Weights of a small transformer language model.
Size: 13 layers, 5 heads of 128, MLP 2560 tanh GELU, vocabulary 11727, 72.2M parameters.
MLP neurons of a small language model. Each row is named by its layer, matrix (up: input weights) and neuron, and shows model dimensions 474-601. Each number is 128 + 24 x the weight over its row's rms, rounded and kept within 0 to 255. Numbers have three digits each.
A block is one neuron, or neurons of one layer that tend to fire together. After each block is what it responds to, as a language model described it from the Wikipedia text at the highest values.

L10.up247:116091117141106133130126108122131134111138158092181150142153128136141109114166137134138111146130133086124077149156144109170113127119130116116103158102116161130132118164138132112173139104113150152096133143109096100092127115109139110144138103118161097124148164109132113122150108128118120153136119114105166128120155140132074116109092065133119149169083103121177120104123116125132084148127
L10.up1100:124139135085106145128079109114126152189110101136157152149134127144120116123092152161135109122124109107142113126152155171105126093097097152119078134088116111142123129099141133139108090174136090104115148127134132148131156120117114118110121135100120115113166120148138129119160142115156108130117112129096084089145162089086140141158124138114152143160107161155102137114135136130089110141099
L10.up1575:101111111063181111155119156143108134137137142112134124139107097137117130122114079138078169199120092149119139115122136128137163121158116094108073167123133091148135099177119127173132102104139161120134167115122097193127174161148096115115159134151129147184143140118117113075131088177147125099151076144162117174146125154173112153144111165137165141142088128126137103119147091150180103144134
L10.up1624:124145082094103144104159122097158125137118134113170135155138073160125106116169174139108155098106079092131118098124107133147129141119091154116096110120128143115147133108120129177109126140129146155154157083169111090118160148153146107148112136121122086178107101164139135146138101090139114121144106102091115124116136110148134158142136106157146124125107088166077140173109119071152138162130
L10.up1684:142112173137204151160176085112120130062126154093118124124123140186140131100106094162115110112127105145132106139114125109122155146138182148134120132114092124136124136161080123152171123125128194105134141125143115106122157119142135092128114155122114120120110089155114129128077118129112114153102103144127166141124129150126159114141136170108137109166087138115143145119103096171125147120118
L10.up1701:135124141140133202072132151091100145133131108107135151098175095167166106129167090118094165090121085153087107131144102128136123159117156141136143180114126166132124121135152159155115063146095118139113171134146089133099122127144104096139142137134104122072140129164159084127064135086149099086131116133171114146124127161078155100126142115134123143093113128136118148133150154131102124126118
L10.up1821:120125117118146110136130133115090158118124137142157132128124165135130178105107094099148140140102128153157120116120118143104121131112085143137130150072108144132142147164130121142134110152124104128130154088133090170140116104103129133121153110178113141145173142071104117135131136125142138097106099113127138143122183122135139121160129104124194113147105154124134143141114100123112128113139
L10.up2331:137136126076104160138085117161129144110141135119097147104175081161141101115123129139119156124140125136139116106134109118147108183089134121142135150120201146103125078134169116156169111125107127111145103109120120118119133120088146101122083129126112121133125135153120167130077165151172111116141119117132147158087093149148138144148108114157143131156095128097187119134139114163163092087142
Description: Periods closing a complete sentence in expository prose, such as "born in Ohio in 1926." or "…scopolamine (MK-801).", less often )., line breaks after headings, or table pipes.

L10.up468:154114103148154118097143145129098095118131116106143126151140141100106119160125073118091155101109118108105118125127128140149153131136165126163123131133123154162102180169136171132164120110178124096121151120184094120122106133131125147117120132081136124115132134107156114117132098149116147150121097107136090146111115124099127124146088112147098110138174111116122171118115117120112127153130
L10.up1013:095093106129162130160111120092118132143143133088128145124110103188118149174102155169084109071115069170109111074135110104137104131122124094105165160110133158135093129139081114124088109139081138161134161097136108139123120133174140093121116140135170126128161142132213140127130117127130150149120084135104150143096111122089116140105138130135119132112107097118119128134162127157086105139103
L10.up1293:159127103140088125148132156143087131172094140156124119117126126131155093088149098084076164076146147140091142102097111106101102126174104122060120120155149149116127125096128132108092117145108140120118106124118134130154168117100151126156176119172117110133149133106124125148131141103146058143106127144159167126143122122137112126105153143122182098118099110123178148190149169108136184148118
L10.up1385:127095098146111150122139091087175134158092119112152101142097121107136151143133118111096110166097131157118103154120146092179175133110129132158122073124146110092101123116094121168112118141085135153112104138097140128119104077081111128111094099143145121144109130131096165117064137108142123160131121123121104167117104080124162093138109128157135100117159154146096185184151121118130124157146
L10.up1797:111109105174138107107118169152123094136154125137165125130117101169126125127133146053123087121145130153120147155126155151097152131120119140132118118146141077109106113205135140083122127102130087168127134138094136144121098126175136112140110080112131135160138129133092136097075129109147126113150119125075145124133128176136101076141151107124122113120142132112128121151109150137117128148113
L10.up2042:099148125166132119096161121132094114111121075134094118118124119113129116145159126147115122110134168131094157141173146140171181144109106057144090132127123115143120156115142157140148093114150138120115160037101118188186115112098131116110109143123127155113119131123150154119126170149153124148136138109127139118113151148135074216149111140122080098149134182137128133144146140088157127109124
L10.up2083:145124083154118107147106128104114125112087112105113096150128156168143140145141189133155103105128105131123171119129155137172122119128161126098142173143137090139096097100117144139141145125112107087083135168139157187174135064111152103161149150127097114140116171135138145095118129131118102114114097158091140162100113156141089147128127138151098128145128096122155140102131163106110106113118
L10.up2417:110117123170119087106117131149149134129112114134148138159131097156149111155137143128125106106130127149166165103167106119108155159120143094180086127092139110144142098141121133095098105116131113112086143146108138153151172126131129128069141149129131159142115120104136127120136110151153132141182142132122136103095150097144161113160080144138092120136125130065116177160104118121155107146125
Description: Final word piece of a person's name, number or CJK term in tables and lists, just before a pipe, parenthesis or comma, e.g. Tsurum-aki, Kris Brown |, 2,186.

L4.up389:072120096085140152132136099125067129113151125094101133117155119128139080116111143153106128115125089117122126114164085104127038134114129112136122131146160126166145093189107157093153137115099149114105111093100114149135136094091169127124145130119105155107109098135126109128161104103124148125090127112105123189148118148141157151166141106106141133131116128159112111161137135148121125147133
L4.up1754:135208163108147091142167131114122146104162131146087132083134131088110116117182090174153120110135140109154123076143154149086101143116142094126092134156134156082122103175151117142111113106106101132126113137113141146118140120146153112123162138149159131170119158127102137092161090135112150138117100120153119138076094124144093079172162113138175131179117102151124128149138155108069112118157
L4.up1973:160121137119182089162114114122158102091147112177122135120152123138146170089118140127092126123079124154124109111135123085117139138147157147133141151135069110125113113099083147140100132139150146167117120114155193088145127123161127142108124095169104143136139116135077107058106116118136176115184103099080111145163132153139124141154133121098147130128105107139143113110141117111120150103111
L4.up2081:150116161076147150120118086108132160139155145142102152136160083111118117114151119109132154113105119064171115137149111125079115161139122147115120113106120151180069116163120105138174133136156163118115074095169089099065113095114141128131157148133099098078154142136142142145127151109151126127150134148126121116106157133086153164119099137123155113121120144132128118084124165143166121149131
L4.up2165:115137100157109123132148130142094129157166132080126161110143084115163126143125155117109087148166120128127118110096106166126071124141117127151156164074127144136110103131157147111125114153102131147111163151131145118139120178134109071157155098145118085126138149129130136120107116135141111148112109148121093159127136113133075119142174136075088163165158149101160113162158120104134123118091
L4.up2231:202116146114174132139175090134127161148085145086118170155136105135140091092133132154100150179118082144156127130141131121092142146127147121130110145124142167116136081097115171169152141079080167096120154107135124131105118179111126091137130118115146147088104159107088080119112099105125141144117134136141118149161123111148119114143120091103133091154186126140086150120172104122105156137114
L4.up2259:093116116126100150125164108103120134101137102151123171143154082103159105100107072136136095137130143133152130103139143083099127177162117151102163149085140140126147109128168160076118130111144151131122173154101125092150132084116137175097126115114112132162138146168107132115128106145163148104131089095112114120138129102127109135104115129141134099169136141172121151168139086157086105155158
L4.up2313:170145115141112110106103133130141139126092125095101144108079104133139168161155143135132126169111136140108157145142117134130091154152117170122148155104082125158079134146145117122117167148106086105104129131174130127076097118124120137141143131113143119113159128130147132141181107142156146109158113127096116128124140110132086110115129087126157178148117100120107132098122108134147106122146
Description: Periods closing a long sentence that ends a paragraph or long list, e.g. after names like Ol' Dirty Bastard; also a table header row's closing pipe.

L7.up835:169154123117114124177164155142133139108159170113110124152129105113135111141114096104156102120161090100126092123162111139127098143109124128198164123124127102129158139122158154155150139103092130132109138161126134190098130146152120126111151116171067085160114158105169162128143150115176099096133097146098136110155133123098125072136116103127157116125121116121159164136131155152129104128113
Description: Punctuation closing a complete clause before new material: sentence-final periods, line breaks, an opening parenthesis, a colon, or a quote after "said,".

L4.up203:135173128114128091123142111107132097118081131153113096125084126125121099139111106142097119137133115157141158137093128171124111135133099140127131113115103109149107116122082124141131116088158130109127151110128134096130127175165128149117158117127143132124131095112107160138141118156139121123134170150116160121092125149119118156138104123087092102100122140130148108112117120115128162080110
L4.up409:177132094180065133129149186089120091136093145126133113083106135117146144136169122178137110144102136131075142063136203128152148162138085142142100110113134113136141140136112130134110140141128137121104152118092115096173132158149093176168157128129120129109120155102173121093117122141107126157146105135106101129116127117138116165173132135116088112166066130110130139160158135140117126113130
L4.up627:170115084161119122124106100129127145162124173102134130072066104093120150108147122103155124125145145114097162123126133145128138101128144105112102124118129201107153134136139129149102114150132117096126112093125098142119177139157109126144133086130162128142141104127148142112134156105101120129135154108138144139115170143119117107133121093162185092093105155130144138130094139134130106116089
L4.up636:164097110112130112142141177159098129102164130138131116121109109128187132110204115125131137145148113110140140180100116177182134156087141130142152153114120106086119114179107140108073121172114106118101175148080143109129139152087137142150126125098106126116122090134110113196123141094092121147137157138112160079171172121122102114159153097123113141108128107071131159125122155147077130158080
L4.up880:124109141175135089127125148152129205124123134095123172128096143157117119119124118187136102140184110141126144103115099098160158107154148136134131137084155160178092126124099116131117117119163118090135092133150136094098117153145145141165107126139154123183110093118132098144084118134123104149124134123172141159090107139125150151142146127065130119114091134141120117111151153121089159160137
L4.up1263:142126119185107096141165118139140158167077099124123159110102135166148120102123174139087116122150092146127084073088146151091126155133117153131104119120117129124144123141116127099111138122153123104134156145114082113113126153156176101117118098095135139155171122147154137130154124141081127146179112095128110084121131099146108139084135130122113098179109148135148131102092171115136122102096
L4.up1449:145125128180074127114162092175108159137144145130113100130145118124107131102158093126123130125131104092049135119117153145128102118116127109132146118131147087140117141156136121097117151163144114129098136135122111120139132133113099143140119102114137184149162162118107103145114112136107130098134120125163104091118110154106101147110133107113152093108154139103141149084128162118074178090117
L4.up2291:125147122145093156124156111118132168087134133132132155121107133166100107120145121123127180120193121120132125140095158137094118134146136133124110096109146114121158121134110142159124134140127126073126120103152164100099136156143133136129138133141147073145124136142128094124160121144112089115141116112105140102130085104110104181092149100114124093117118113107109150173096113119109156118132
Description: Byte or subword pieces completing CJK characters or rare proper names, often in tables or parentheses, e.g. 李小…, Sheffield Wednes-day, Bamig-boy-e.

L7.up1557:126111099168148114137120109142122097095116147097100143132133118115171144142094128120074141072124114152157100130078102110084119156157144085106084107136143093086154138091154140137123138150106167130116124125131129114176102106126160141151116105115127154102131105098130131115129096164115124122135115098131134159139127117115115127126122146114118139151114115155111095125146152141143111139195
Description: The final piece of an item in tables and delimited lists, right before a |, ;, comma or line break: dotted acronyms (M.E.T.H.O.D), URL endings (.net, .nz), table-cell names, header codes like GD.